From a checkpoint of a small transformer trained on Wikipedia.
Size: 12 layers, width 1024, 16 heads of 64 (2 for keys and values), MLP 4096 ReLU, vocabulary 16384, 148M parameters.
Training: 1029M tokens, 7679 steps.
MLP neurons of a small language model. Each row is named by its layer, matrix (up: input weights) and neuron, and shows model dimensions 373-500. Each number is 128 + 24 x the weight over its row's rms, rounded and kept within 0 to 255. Numbers have three digits each.
A block is one neuron, or neurons of one layer that tend to fire together. After each block is what it responds to, as a language model described it from the Wikipedia text at the highest values.

L2.up691:156169137176160099144080124123136117135128127146069125092076138144100131118148112108161105140138165115148171139158081174124155091106139136146162150094138133129128131123124169125084134133143119107130136128174126132107112111175136106173113117097121157158120135155118140075141124124142133103134088156181122138106162120148179124058127167124099135146138129119093144127132141103165096150130
L2.up2786:110139143153115136127081135138121174133112128155081079107106182125089128164136149160102117139143108149137127122117111149111129164102118084143138146149121170122145115156128124118099118134117094132130161142154147113154096163164175091158132138134160138114136121136117125112130180131098165105160122146143152108072130118164145150098119137116150148149095179148124149120096106100173170153127
L2.up3778:108079170116137113140087136142179104118092124173110142164127141126105132135163116128140110099164130153116156115111120120157109121101105144107121177090118090158116135178153076122140127140138139128101127136128106100111086138146129122152118110130154157165117091093146139135085126095104128175192149120168133127112194119119125144127172149114133134115157125143142143128129137128163140128125
L2.up3839:133166158184105112131144133092118123126108154135054119154038153127121111096110113147138140109118143142157146145127124091173151136112114147146161092134132139137138122125143126150154082153105111111105153116123071093146126136094128112112110151122146155137118106145098109091122121107138125101127152132078136152140123113107141144127105197119117103099148136122156135130079158123115124130100
Biography career-move words. Verbs and words in biographies marking career steps or roles, such as joined, left, became, appointed, took office and roles; also biography section-heading words like Career statistics and Selected publications.

L4.up411:098135141150150094123111130122106128170108093187121148184154145151125169107141122134162131099138122164133089124115090097138122114148138109120183129140156116140106085113149144120113142163089124130143150115124144107080120160094096096145133120096138108118099133149121106065106137140123173111123163083114109122077148122076127141111131179159120117110126133108148094164117116128127146144092
L4.up462:117123164087127130118141147120105139125122117154180129098100102101158135090147122109175121103138133156102121111108144107099104157129092101113115139182095149129154120116148117127118106114156106141147145177144162093111132126138152138155110144152130129170112104136161112140128099141143132082131160109109111120151084116121151114120133138148139148098132073094134131149093161087129148135116
L4.up806:112124141180107129142123161142136111141181134110111164129091116146132132140130095095119118159115117141119131143105153138119138121166153136110102129149154105120074104148172117157159106165163122072122112125118153139168062122126129182154139123166120137139111120179151152130141152130145115116137152126159150123163128167120123154132146091123145106101132093157159113119168151142136102124165
L4.up1490:099109122150112172121123136106098152146161134134153125186094098094148136138136128133150111124140135126177128105147165131127146140096174124123161093147143121123114089104110112120117126209170137121118122125098138153109138112131133120110137112157132143145130130118152117155134102146114068096153115102165139139130116117144119129142152145138123109066074127123180153163190134145131168135109
L4.up1539:129146146168103140142161137113158101123143088129172073137133154129141139157106088121139162092132134143156121132131135131108140095120112096098180119140122121080126144114162130139121132134110094112128151118110128119140147124118085157104153135097147141145126177121162121104140075137100116078154169126150146116108120133094128108117111137130142126093131110154132165157143143118106095129124
L4.up2257:088085087153139183148130113126100170153142110101125114129093165091120149126156130119100137132132129151143122152165122126121139141131159120122126120131128118117122107111135145139142127146133110133158129133098150138170113136138145141101154164148087109125124123128093140099130118152123149098172163149172120132131164141131111145138143094125169112091108101148167113139180123159119144162140
L4.up3369:130102131140074110142106128098080123140135104086102126161151129131160122137139141067103087078160141120161108129148111123142128134100126133121164081155110147154149139142120120125127129117129103152113114137119133110145150115123104163125079111108120102158120121140126127171121101157109087104131171121106101123135163131117141133089126125102144136122128104089126173173130185131146126114120
L4.up3480:124128124102123161166134142155099157115133146105169091084096108110082163148125124169139115102158119139082143071120093116095149115154129140154135117155156126105143091092151125147123143164131169123092147125146112116102144121136108107153118145169111093107121128129152102167123094110140124106139143115192158139122105156122134121143104153154132118102131125084117169137087116120139185124099
Late table-row separators. Cell separators (|, ;) and numbers deep into long rows of numeric stats tables, e.g. football apps/goals rows full of zeros, election results.

L2.up1229:117134142155125122110119115136180127085106086127143148167122107167148131140157149138129158157114124137171089142132102116108116117151119151135144157088117160144145156099110093137092123123087138129120134131184143127143134110117133090139120134134134111123168145112102146099101098083131171127120123093130156094149140140141113129126109178147132134151103131124141096154132145074098108144128
L2.up2289:146103105114135127122075131131139136103129122177144134135131110101147138104130139186120123136145147124105094150135128128115134108149088148128162152171148144161145150136111168130114144174117105167123134143155113160133187097157103145138149092132137116123119115148122113115154115061130152096135132120129162096130117124110127121161113137114109120141115053135106161157099115127132108080153
L2.up3076:146086145084139135068133131150153131140143083135125138123140101158118131126182163140133153108115159135152104124114114126159146087178095109137140108114135119140150133109131109138093134121087127142129142088164172127092131123115159132147114129124084113136136140114097098118182125134120135125132146127123157120161139151154160091112142110115131152152114108128132130127082165144134122133138
L2.up3316:118161134164133116120144139124120130145087152132113156148136123194137144162109113127128119121148150153129118108081160143126147136130121089121118129134136132163107137114122096141165112097147174104185134156149107147157127141153135094098098128109124179116098133141109148125110080109092184155133092118131151126110161149110124160145142086107121144142119136146114139113133109073102102122109
Acronym final letters. Last letter or letters of all-caps acronyms, identifiers and codes, often just before a closing parenthesis or punctuation, e.g. PROGRESS, ARC, NIDRR, ENSMUSG.

L6.up189:151112072111138163123158155106147128116123133121124095112165121146134172100100137116142103145139091108174149113141145136141141067087123135115138164118137120138123112083109126084132115178070150135119128126120126095082166126098141137135139117131081096124156113149134114143101135139157143134125155147159112147130138144129119086194143097105101134138072111112121101142076148170119127113136
L6.up1422:144142113136104171087082157117131157120117128135126107112141116114116140092097117144125053116073149136109084123107148136157112101129089124145120152201141108147110156102164113087115100143128143154109125077122148088114145127158131168142169110115153160123082145136095086108130106129106133115131086141139134116173152151138101065128118118123123143150152121106141128127074167118111147127140
Word-final piece completion. Last piece of an acronym, abbreviation or rare name split into pieces, often a capital letter, e.g. NKV-D, OCL-C, RNZ-AF, Springste-en.

L2.up2314:147095132073107075129118159101101096105171092164127135119111112069171092149117133114169125148170119157138107159142131142132126113137150122141118127111118139122120107141125161143129129116133106151142116132131115133168104140106093148108124114147114143141147118122159150108109104117134130106114120182123146121161146102108158118123133135122123091188161127174150119120121105121130134103141
L2.up2381:114076165129155108145136140169130090114148132140153088152129155132170117129144100102149120148077145169122093107128115088115141110125175125100119165117108167169154127110134125152153101169131116107133138079117098135131083125128105149124083130147115171133134103128150125157122126140140136124099177144140104143175173128113147138130171083103129129173121099140144130148159086166140166122121
L2.up3649:129092167122137145096108148093112139166129166121157122131128154093143127124150076108120106174163063130117120131147106119131118108153131139129149136135120100152116124145113127139119113138137136111099100087172118089097109113132123100104152151140141156146132116099110131088107111118125153104078142119154062112114119123143143105148156081148108189146166145167109098122116129156121107100117
L2.up3906:133106120117109086132105141145105092171139168122137110160157156135138117096107114101129125132121142096127094132133073142127111087114139084146133132115111125102138136187107121147090114162130082172149131132113176093136129146146134142101113067131091144139122122106118148138107138139146153129123122136131119128145105096117130101143117103126140096129150165058184096128140108162137142112103
Table header row start. Opening pipe of a wiki table's header row after a heading or caption, before column names such as Date, Party, Year, Source.

L6.up464:135126126145078134164135131104140160162099183142139117104145160126130131084137141147111130141113134163120158175149099144145129155100152101133169174157117154134117171135110143135119107112116120140156137123106099055159113183118114098151091144119110135122131130138080103142171124111118141151118070163140136150172115133147099195128132118120098169147132156114196126114170116114094125140135
L6.up3364:138121146138145174167162135079124145129114159107070117082141132133145097118101109090096081114105128103094097145115117133129194157098125130121136121174142144142150178105121139090059099130129109120147148110101127131142101122155140099097181129135098130111105143151127145157143150136160131142096130124134130119133153115137157156126130184170160107144156124131137148145140134128093157149103
Slot before biographical facts. Function words like on, at, in and was right before a date, place or figure in biography sentences (died on, born in Maine on, died at); also table-cell separators before numbers.

L2.up176:149133146140140117149106143145132125158110125111161162154121142142116107131142166106125151146136120142131173113083050142121110122115097128174153132126158101126124126148106089123096114073134155128118155152120097141171109137158196148136141115114107154078134102137130085151095137133106143138171155107163145155171112152086124098140111111126141114134134137125127178127133153103142119117128
L2.up3374:118109147126141099125120135129174105143141107110107142138147124155110150089143142135118127120149109140122143109126143163132092138162099106155139150132107111139143119110130120106153124145088176160147140172162136127108118115116144158101063108152089157092136142117136148125138132111104118131109157151132129137102114146115111148135147146133089141145139132154108106170111092147150097120133
L2.up3791:124108116101136140135117139172154157139113117126147142111112129104140106130098190115094126159151136115068145135124149156169146142112104112122153138168116112129163153092132123148169130135152158150140138141119103127163133128151141145091152117143138172110155188115122147111097200143120117069178128163154116125129169100108148122118120170126137142147141118113108167110127140110121052124113
L2.up4011:121115102089100132080111107132131097146122124128173112109153124185142129095116154114129137122118095143073135129137101181140161113132129163115142151129134125073129129118129143182121128122112100133094148145139127157196116095135090142118131135120171146140103158111121219122128164150090133128136147134141127141146120132137074070152116132140114089137125135108120148149162142094142100126154
Passive past participles. Past participles in passive constructions after forms of be, e.g. was built, were shown, is seen, usually followed by by, in, or to.

L4.up501:116101107134112081099104097105164121107101108096109154140124138133153132101137161099107109158133100133169069152143096089132085156145125146118140162140118161150094132097141165103119119098110129130178108168167127170118120115141172113100105155124183122114136127186135097113137119122166093150084132150095092132169121137130120126120166137123144084144140101119166137107150173134132106145120
L4.up697:114101135135150146114137135084126110122158130148104131122148137135102121118175113141121130121099138133135149115101150114122156139177123165105115140136132119147144115092179132124141110151131104162115124123120142161100107104154120101156148194106124141144113100110141155090141148166139165172156124137114135113133122114090157181116165049106134166104138124143122142127125153153128139150145
L4.up1906:153096109120121109140131169140141143120107123136154121101151140110140123109130121109164091179074162129131140119099133200172132157182099170110150142144152103136135135101143134155145111175175059124130147131162147122122125137115157155087164137158128110062110136144124111164118142152165100156127165093144134100103143131111097111132147127116104097137120146142149129139149123150113151143120
L4.up1953:134152158157108132136079109151109129123121142150132136099190141155088186107109113115124189133169093151141109131190165127118160090065141063112088147123117114095086140060135116134139152094123079145147152094157101142134098121131152122113091107139068137121105094108155142141135130096148117143105131154114117105089122083117126134148175124142130117117101085131136139122121117119105110120141
L4.up1983:125130106107136140108137109126132140115122139128129091079155114109125103118137145136142149132127122133104155122125125099182141104177102110099182134160112135139116120104131147121166104105131127140131156113164164140132099140108123153139163170097112133117126120133107146139135122132103113128121129107170117110124119108133120115112114113124135094123099148131129147147139106098102110111131
L4.up2393:134119128105116080108133117104157117089141089157121142127116134145072128116148135175154117126125161111158134137134122125140118113123101154088112097098137146139122119138131163105146119142107122154132148104140174152122125142090149139123142177119103131102164150163144132115119080118159144136115169160104158161147105113079157103078157090065152137124169142176150181121136118086144122115133
L4.up3020:103146134140158140131119122155150119142135101152144112119141131131094152120093122117140110152133115087104115100136139155131104109104111128128190112187112149153155147111122133120132127187107128122120129082135133131121140135106136140145130132131069143103131093156127127171112115121161091113098150140127146121130138091120115161119133137128118145165158103110125137129140124097144134160117
L4.up3529:107136134109066137177113104130107140117125135131138095096159098150134140102117142141163121107136143115175165149101126161125144133167121174073097122146130137149122113115133134138154150111121137105126133124132112157141156124159128106138136176132144126110102140135139167123107111159116161132112123170163120101135088118111161122133097079112105112143110097124141167115161140120147142108105
Superlative scope prepositions. Prepositions or determiners right after a superlative or ordinal phrase that introduce its scope, such as "first opera in", "only school in", "largest in the".

L4.up1393:095149113135091136130139099172114138147139147139141161151134110122088150130143115098098134118136134127113148180157083132147163129125116137125125163083135156107120114161127048110132146137124120085118114147123148098088130087092141128124095147144115133135138145119152136126134104119111142120113104096147121107126145097154120153155142133140096090115101083150145118186157098115125174153133
L4.up1960:104177116161135118113104086148153144141100125160145115132120073107112133146161103182116146132176100129091124125143124142155155117125129133150132115136135121145123108159174141178128138153114168142156121115144136084103134144115152110141131115119121122114157150126103151120126116164144141158102135109138184073119138108114113191121101139125113135088121103120131102144121100078113146163112
L4.up2156:106104069117131114124097159165154131137115115131174115152115151146109133151101106148107148139160121137116142117185095134112132151127145139133113118134102116114135129118130135154133140124092153057080143119115088085185134093145174122114102139122109115162108133087143145148111110147132137155136104125172150110119156110109085200114170092091092130112115095123146135138112101137112141117117
L4.up2298:133066117081131146153121098152152128122120123134119129144097134145114150125123110105078148125180121131102127127170137094147080102094128121107156070118126120154109097090148136130165153142125127115143101148090138101114144131070127129150112149134108149131112124110128105132113099109146123134125174133147121086125159123120090151087133106140099138099131134129101119141138130150127142125101
L4.up2644:150170075054139110119105119169130140141106178137168144159145137099151135156116115127126108176149133099148145121152127148127163184110150144135136149134151159147181129149140172114125066134084089086131099110113157120175149133104088130077146147179121143136131125118114099132123145142121118111108104117125117116121127151136136148110114121132120141105094132109196115109166135157147172091100
L4.up2879:164110081095134119066138086127162140113085123115135149142157121112106139120115089162134169128122153123171153135160053118125112163143141179101125136184154154152171140152126137149156136143141128139141113137089171111152162133133116155151150116148152157109139109136127130123070128112131109165133153110161134107149162144123138148086086077136090102115082118087147173135135153174158147113117
L4.up3511:156151126162128123144145137148098169125130105094066097155092137102135146130136116106108149155139114123126166134099144143109140143139136144107177157085158127084119134115129137080153187107147095077112137168117109121094164116082143099105133131136106113138143120096132119102112158146156092131126108118135139156163114124145125157090162109150134083140116136173157169153113081133129169134131
L4.up3535:121146115114129091104165142146112114132111090103146187138095140127122180118123101123136135135119118099129158174116090143103117142140147164155114160113114125111123144161124111139146119160118147112141209159128113122126166149127155128106121095109116128109143128128105130140135129119102108132154132100177127094106112134115104164161164125109102162119116101125094128136151154108154118075108
Final piece of names. Final subword piece completing a multi-token proper name used as a modifier before a noun, e.g. Leeuw-en theorem, Sakhal-in fishing, Fent-on and.

L6.up308:122121149134124124082154074165120144164096191145166132123129155127149135132173122159130135143124080098145150113117159138114133128085151135130095120101102145134087153101088096104130170162094141163167149144159079146143113110114103126096140117090123129150119117097124105109162161124125157100142148153125093146173150057123106150061103141154148114163102109117096098135083127133152125128121
L6.up3888:129071094125134151135186145101121146135126136139159127119146116144116149066147109121128134172126130123124114118079091113125079164117110170150115112122133105132187142117096097116071110143119084127131137130121147127129147129172138121129125041123139157142064146153116112087102114120165160157151147114124113128114160103149113168166127131127154088174084155128138087116129151045130147114168
Structured data field tokens. Pipes, digits, and code pieces inside Wikipedia tables and infobox values, e.g. ID codes, dates, units, ratings; occasionally prose "and".

L2.up545:122154120135110100155099173127100132112161136141104137121141112109139154102133135127157127162134145132093149104114132183129154122137164124101139135156127134111109111141111150125105135100137125131150157091140089137142162132156136076175155166120094162144110076121135105116135134151164082111071124158151106102120107134166138102152103127095105148121155152104152119125125119148128111161127
L2.up1398:137121154079125142150067089143082117157126149148148135130156125139119166090126155147160125133167124129115162091078097153118152139145151158098139175120124137096145093106156157135138142124121122147146101141150125121112168125144159163154138156128163118131113112153142095100190153161129092132141136135132114121129091166131093108155137112093134172097111121096120148142103141160091145139099
L2.up1525:144121128083097095112129157155124122101108109136095153176146130109098119097095148133158123139127112085125120121108132132119133120114111138124126141143119136109102119104112132128086167144143092155163166123123134127077123135123131135144137106119107112130171110162114074130164104124095099099163149185112158128120143088099134133134147130095140162140119096158108112082147142131125171101164
L2.up1772:160140130117147160159069114166088149130101156142134161101097108133110157106105140128155128148116111118101168085167115137127153157131120144089131148083125161147144122148115114151138086094152092129091118119146088140095132110147141152172114158116152090132105110138143119110146171126128128129121108122148184103116085083137132087160158145098072173114093095118105155150124150089135135114103
Late cells in stat tables. Separators (| or ;) and values near the end of a row in Wikipedia stats tables, such as the totals column in football career stats, race results or standings.

L4.up717:140089137114142090135107155079105122096120127125107133106127111025145111097144114128135097112137132144091102131112120157112119123106116156114067139128156146149143092110100101143082144136132192121106081129103118160065110125134118143124118089131112102111097111121119137161113129143108180131129116140150158140118191126149173090124150145099155150141091104154095159103118176156117101146104
L4.up927:159109140113121155086108129114138123154089146102116122114089150129101141145156156128139103144117125145128110136112160144173175171146110144155171119116121123130129149140124080130119122121098151147106166135117097156129085141140122135137173146125118107119125146081151130126152128130131068100120129131143114168108138082134122128112116159116158161169123192124125134142187134160101103144117
L4.up1032:086137104135125110202117180147145130095133128088169120155162126119126106130108126114166174167163120140122082096134118126126172107147146112154093124148162138158141156120130098110166137110101067151152114096107112140174108116169135138151118123135121136142077113114174116117112116131133164131092085118122125140168123136118122173113106131097131141136104130058103123065135141121122148132099
L4.up1294:124124122136119100112121108138148121129100163153127114142112127122143101106174114157162104089116119142139113142154143128152122125108135141124116120132151107136142149117160113111090129118113110118076116119119109121111070140156121142143141145100066169097094123097129118119154113126150152145087119151128108092161094119155133179164150147139150181100147135139113094120108100193142125107051
L4.up2158:097122122135088073149162094144153116140096166126161107159136144173174117151159154145147129150154122187058125132092113156112137135113090109129145070138142063137156133134120163150100120124121127121113106116149121143143050132130127111157169115162154132121119117148133151088153137159156106153146093153110161108132134129133165153086136112119131109147131141156110110086098132089151193121121
L4.up2630:095086129141129111124096112133115124130140177142142078168131163110146109075158171149112133150119131083124101125083097145141180127171092145145157136143146116120150145136098140125098115158091159136095179129169095138095067188118130116194191128122149155139091135094143088114105128121092096119126142117125139085139097114156183137130139109127101155109171110125122156110087129163139141109145
L4.up2698:150104117141126091123138118144093151129139085106129123133143137178149166160155205143166126118120125139124081159112124146157140140145119125157131138146127114139125157111123139106130102136113139132102114141165130094127113137118146115123138120081141144090148127126126180133102167114115125130143115178107060118097148128106158167140128149093123097152108134122119136105111120125163134130132
L4.up3857:107146141150146123140124141088150139119098134155089139134131126129144075120078115139150129113129184107086099170133147145087120133121124145115098141136135182069134118093147147129097119113148110073122164085114150113123075151115100101131135131109135108136122138125162108104116142126126131081147113103091088126142132103134134177119159123136104143160197126161135127097116185181114117136124
Career or life endings. Words in biographies reporting a death or departure from a post, like "of" in "at the age of", "died", "stepped down", "replaced".

L4.up565:128163078132118151097136124104122112121142115143101140133126165126118139126095127090156123174110169145137114142131140137138134106126160081100101126137125180106149122144122119126159084094107135174102138094112111162112142164077073126181164131144132140108120122099147127111091134127165069109141128139145112140124132121118104120099133134145124192107111142123165118143143115118121112109095
L4.up681:150110125118141122119140110083131150089134138132135077163115107143146116119139094130155130101158130121158145165156120131165126114151123157102157127125099138088145150113123129138181137143110121128101135038123080066141146127089060129106173133128150141098121138091188128055097141181085134125113148149141118109151105130151083092136161152125109103090144118120134140123137144144108114116119
L4.up1724:132141138108170125139119153163129136160134103099164127148154106170104126151155136075153121161122073110094153126151169126143113123179161130126137111131093115106158121130140139099125148134141132126118161111103092087173142129113102140102117121114106125136082139146129120176131178139118128147152131124106132154163112067113078120169182139118122178126149120144139131102116220178111142170124
L4.up2124:118141177106167148094112093137126116089134133147126112105137136150136105120124152133130130082115143099151136159120109145124112120137113157178124094079131144119160126150144135145102112135096125101120154133176120103105094186132153178142120135166178158087147151087124154138128084143151140157092116128109137092103129128135087135172125137164117115110133131095164145121123126108113111178157
L4.up2976:154123115137162097166114154103148141096167157107150091147119133128127135127146085164099111120160135111153136150135113171147087083128127125093119097120131108129116090130103083119160129106117105150108126132148120125107109123100083123096136136116150116118074127140134144116135149153131141123118148139127091136169115138123117151119145125135056125133113141128136139171144152141130189132106
L4.up2997:125097146149162123126115113114145122151135095152129118169156127148139145114144157107139156087130142112159147110131119117187111111151105155162130145145157111129134122126135145106108166148178124144138122143163092133125149167127172174072130145109128136085172164073142165115112121147139085094115126109122146112134152083123078150152129135112123114140102099107131132156102144198107134160129
L4.up3237:149127076124120164087172106138131133123118158067106127147168135140158164149120153092149140076113161133125132083127100115151146125149127112127165116144092140111167126173161144127119129156133106122102136133102101139123118166124138205157126098103141179101128128094132077093083168142083086139126130115130122110121112112117121148110123101118101111073100048106115114094090121107091118158133
L4.up3870:133132091158129115160144119096138139116127131111123092125123130158154083100093129102168124127140111117137132151136094160159177127107068119160107154115075106111128102152123119143147190116145123121138103160130097156131134128120099120096122112119145105141145134155147117165117131155065177121175146066136135141138108061106122150129166128099056154165139125137125175106144165131078123134137
Passive participles modifying nouns. Past participles (or their final piece) that postmodify a noun, just before by, at, to or in, e.g. made by, constructed from, held at.

L6.up218:133095177146117143134130117140122155135124115113126170143147118174114104078116158069115113132111107155092130131089107155161169125107111121156149119128098121141114114124099133170090138119081116131136183108151112155099133170138151127131089139110127154149112140105135165148115092149110132119105141102144125116129166113110117151142101153120132077121136089099156141128127086173126149169153
L6.up2904:094105129126148141116100143112137167076157124122118158121202106144127088123065119080110147116191093127144143129109106144153143079113097114133140157142152132179138136167112142112154176151133108104127147080156112140125137157133112140139109113125152150141100123093140168121110136138092150132093119124120152102120155123139111151155112138137149104120124105088130164199142112165106162127158
Passive past participles. Past participles in passive or reduced-relative use, usually after was/were/is and before by/in/to, e.g. used, recovered, approved.

L2.up417:084107113142149142138137148148175141112111158191116117118093173090156087102089110104125121136163141110104137165115121106103168154120135132119095114167110138145133129125136119157123158123124140143099049088106116182148111120182193126128142161109144162128087138096124126111113122135167120091123084113129131148122154094135139088095127176138111139125131070109152115137129125124137141122140
L2.up1900:107101127098130157127125141119153123145104165173126088131105149109131101088145111096117111118120152083148114185114133128143122149126161153089109109175160108134149151130147145134121157133102131140128118092138122167134108130189148123111164133112079126170122145113119097128109142152173089129131096095117147126130130120135118096143122151133115158126122104115141134149131120095098131084129
L2.up2263:128150154096146147105109196117144143135085159152120111139120158141121103095133122111105120116123143114101141138109165085121173168115095176110076141117118121128127113152119127120103155124124109161111114085083083174150135157169188092080144124118135096124107125121174098125125129116149131117131112118131130170161156107151119120082119143141156142137111095121129115132127102107119144132091
L2.up2593:134092128124147142143138155159136146124146136151126143149110153130144082094094138101112135096130162115134098170074124090168172180109115122116098129150112116142158118124131146131119132136132152135083115102076076153144128132175154136085158159093111122146101105128143113105112138142142141121099119160169151135133143155159154140128093134139138145126124101150122128093110130114124129099120
Function-word-like word endings. Final subword pieces that complete a longer word or name but are spelled like short function words, e.g. tum-or, viol-in, Epsil-on, Sheboyg-an.

L4.up137:094135101108129148104110134138112137139098108155127141116187149164151149125122149127120126163122097111121158120125120121144136149118109092136114105171100128155123136130148138105100165170112130122177099122125076134098150090140168123160095155108144136120159124160118157112124101158130152157101140127162152144130126098117109103127125160105170147119140102125148165095115140106107095148130
L4.up383:140105167125143135155148080115116125117116113116122107111107080091126168089107107150101106099130095143072183117126136172163113122119161113137137117122113111113069131108138140148121140150103108126106121118154106148131129130123097129067199110142115121109141116158183103145098188161100135094142148125122124131152148103116131136102133088096074137104133124104157131145137130123150127158109
L4.up567:155111133138126128117162086150107126150159135114149097103134126132142136144152121131072150130124122168121124127147149140096102123115168095128138095111123109073135111095144132088150178131135144104140128138136115147132104126121102107085112120136123115081149092133139103141113158119117134144119126141119100117116130121186113187113151127117117075130139152111086081155141147150055111155135
L4.up1499:166129176147152098134088153142107129156117136145121191165161117121141140133071113110095139127116147081136121116125105144129152088149160125099131096119139111142079118143113156150115130146134148148167150123134128108122127156137137153124092089098103132109156135131125084116145101119129126117124146067098129110128072153152124135103115145147165138155082096171118105127096098114126120137091
L4.up1989:120095114154138141124127101127150157106120128076170123097149117152160157146098135171126133160125110078165167121158143122148125098144133164136087156136081151102115154110116105162101087133096147165157108097099101150067124146154137137099164139147131125141102113116132125083132136151126164112121119108115174083184137108109099170097160120156073141184084103149159133113134134108153129136136
L4.up2751:165126127150142098104105144130121144149144151135144156140146118111054085130115120115113086144136127126091144072095118135126165097104122149163146120175111110129154161095130141138111146122133169127100109154125125127096089143159111110127115163166091130105125122142156086127131133125107147113130145106122141146138105180126119087093111092145115130114121119105071149079137109120124148135119
L4.up2830:175161085140154107142143085154100146167166149136133124099131096128085158176133084144083115111111160141109164103142162159140117116097151133145124109098110141116119149127153125092107166120141170126131096111148110104130113140145095089103181133142140127098141111104105090112154114145155129135132156122114093106161109164149131147116126132107154142165094184147172113157131145125120151151112
L4.up3413:134142162133114126116181145146116114146184123114154103132132134137099175113109109136102173136153110158171184131097186192094097105123157075139113155140097138096155115153130075132115140157134127127130112132181114153153140199175147120093134120152111113107163140106124129136099113135137119139119131108065085095145141084146110133126118111119078139122106122164133154156159135154146130109098
Mid-word identifier pieces. Middle or final pieces of long numbers, codes and Latin or foreign names in infoboxes and tables, such as 118'55'36, R. chromodont'us', #850011'65'.

L2.up3047:107156177133060138094146128167115142114164131161151102150162121117116155145141102128116156138099151116127144129153135166119150126135087126113129172110121131115118177077134130135136140127159071153161117148123181101104129103098156146116122135095121130129104123123137128123126111144110089127142125090133161148136104137113141137108157106119136143171099138158152086145175092149145164133116
L2.up3386:175098099110113128122097134101120125099143095177104126150146130129103126101102142137141106124138162113134161121148127123132109090131115134122178137143134088178106170127105160137146150136129143139127157179112154112090141105080129137137125147094131122125112127160125153121092134101122141095137137183080134121104136156084122116131169153135119151110122138137147115115119140139157140104097
L2.up3527:094192128110147133160143154110110151111135092128107134138144112129075117121125123128105091123127144124079132116138118092165117087171139126112078132195107136115106145156134144103085151099135121112132165173124118078129106145153130158122182148088089129132123151134108143162123138137121076127091164098127082146090165146124153133128137120111157123173105168115085112139081166106075129159101
L2.up4044:081103110083127111080148089120166161166146110146122122154116112135146164115118155100108119155082106099131128123104148111123090144111158119098134138170091126162129143116137121135144119091093145143120130135143126088186146128116134113154174136122165138116146139153169119120116117097117107143126113120188145111120094111117132152143104125142091159168145143140119110107120131164118162109110
Ordinal milestone phrases. Nouns completing "first/only/last/nth ___" milestone phrases, e.g. "first time", "first since", "only player", plus award category words like "Best Performance".

L4.up478:142116137124053137129166111064087151165077144121125164128110139102137158153113068144120166130122093162160140113141121135158117065109115122078109120098089165099129099110153126121116120072093064114120084105139096124152147122113143096148141145131125123099151154100123134148137125113102115138123120119111141135116133153116092148132151188118177120151113141138114157150132116138134131104081
L4.up619:103146135133143095207120126114124141154134144083167106113155115143093139157122151116138098156105109087131129128130118132141143084116124115166112159142091105129130118111111137121124136133111119133145131109167136132210115126128094128143140131149144138095161098150079147129107084152177085155099132086173130148082160130129091119154103112115119143106130151120142118107100123139166142125152
L4.up879:125149149129106104119130111165176148141136108152079092116129150097079175118112116094140132154142114106106070116172124122187120134119120123110155175150100121158131181138136152117158102150117097101138091083079178176126118150161127141141129119141107145108148149094098114075151110117134089167138120135100127169145115111110125095108129140137153113135165093149114121129137127143111094165103
L4.up2370:151108120138143131132147132149122143126142114095146128152136128100091113151107105095112083175129066089120117145136112167119165101146129131122119137139133152185101117172152113118126130149126093107110147120157153094134120152184128121135132129157129158148155139140123141157084106103132091125134105131090131134141115111140145126114138116146099093100092078133129091085141124162142061121141
L4.up2371:108119116138121153124146146117129117128153101141132098150142157147091143081122128151095106146093115116124143111132150142127084097142127109102175162137142123118120162100113164117144105140123117088133141132142166168142128107117101120118102145121154076158084162129110117102122148105133117160158139137146137131107124131169124138103151104161120131118120148106169140114124179164126151172157
L4.up3497:158093138132155103109142116133167120167127153132174137147159165109110111178140128136112118156160141146135091139149120109125086117066138175164161142128116113129090140149168133156148124113136143126161118117183135130134118150152138112167158108083126150169126178175107165124112133106096179174163111127149123119146111116125133138089102133116113147137113135147141119141117122129110091109138
L4.up3813:113143115116099100153154121152121075139144116124099131130114160095150132110113124157121100099103144152112147132124123111110112150096134165128127151138107108110175134080166117088114124167129115131163143153142101107117166087129128090160139169168136081146145134145100113082151122120118144160121108108096117121151103061132144133114172100111122145107156122126111147078128088142129129146089
L4.up4052:112131123119109134167142138153106119137053156136118127161102149111150164136124157104131110116135103124139145144121097170151090115097076111147131128149111067136146121109151110156153107135140086102099099134086091164140164115139137138143161126121114110144119112168136110136127169145129126114102147081154123171100089120123120133147134095169126115149109083106079140152121101124155120127162
Table and infobox separators. Delimiters in Wikipedia tables and infobox lists, such as column pipes, slashes and colon breaks, often right after an empty cell or a value.

L6.up1707:144164134134144103099139087122169157165126100166143092116118127141114177133147051144082147147144162103118132174124109116159118150121080143144074163073150127138141163132130161162154138120103140144140108145113146132148129118168198145129112095148121144117137169124128117114128119107131097147112094127123109104124141111094124141093121121092101112137122108157144128138125139126128136152174
L6.up3342:178141150144147158139120113121136169130131115153121155129148138106135164148128130079100137104142165176144121128127159110088152102109112129128084087119115136161149097103119148127141139140115070139129131121124096124161085150120147077131166119177121118117119125088172134119140146093173164101090136095136099132108095146137127152118112108131076056120133126148126152129160169096146143148153
Preposition "in". The preposition "in" introducing a location, domain or scope phrase after a noun or verb, as in the only vessel in the Coast Guard, remained in the cabinet, reigned in Spain.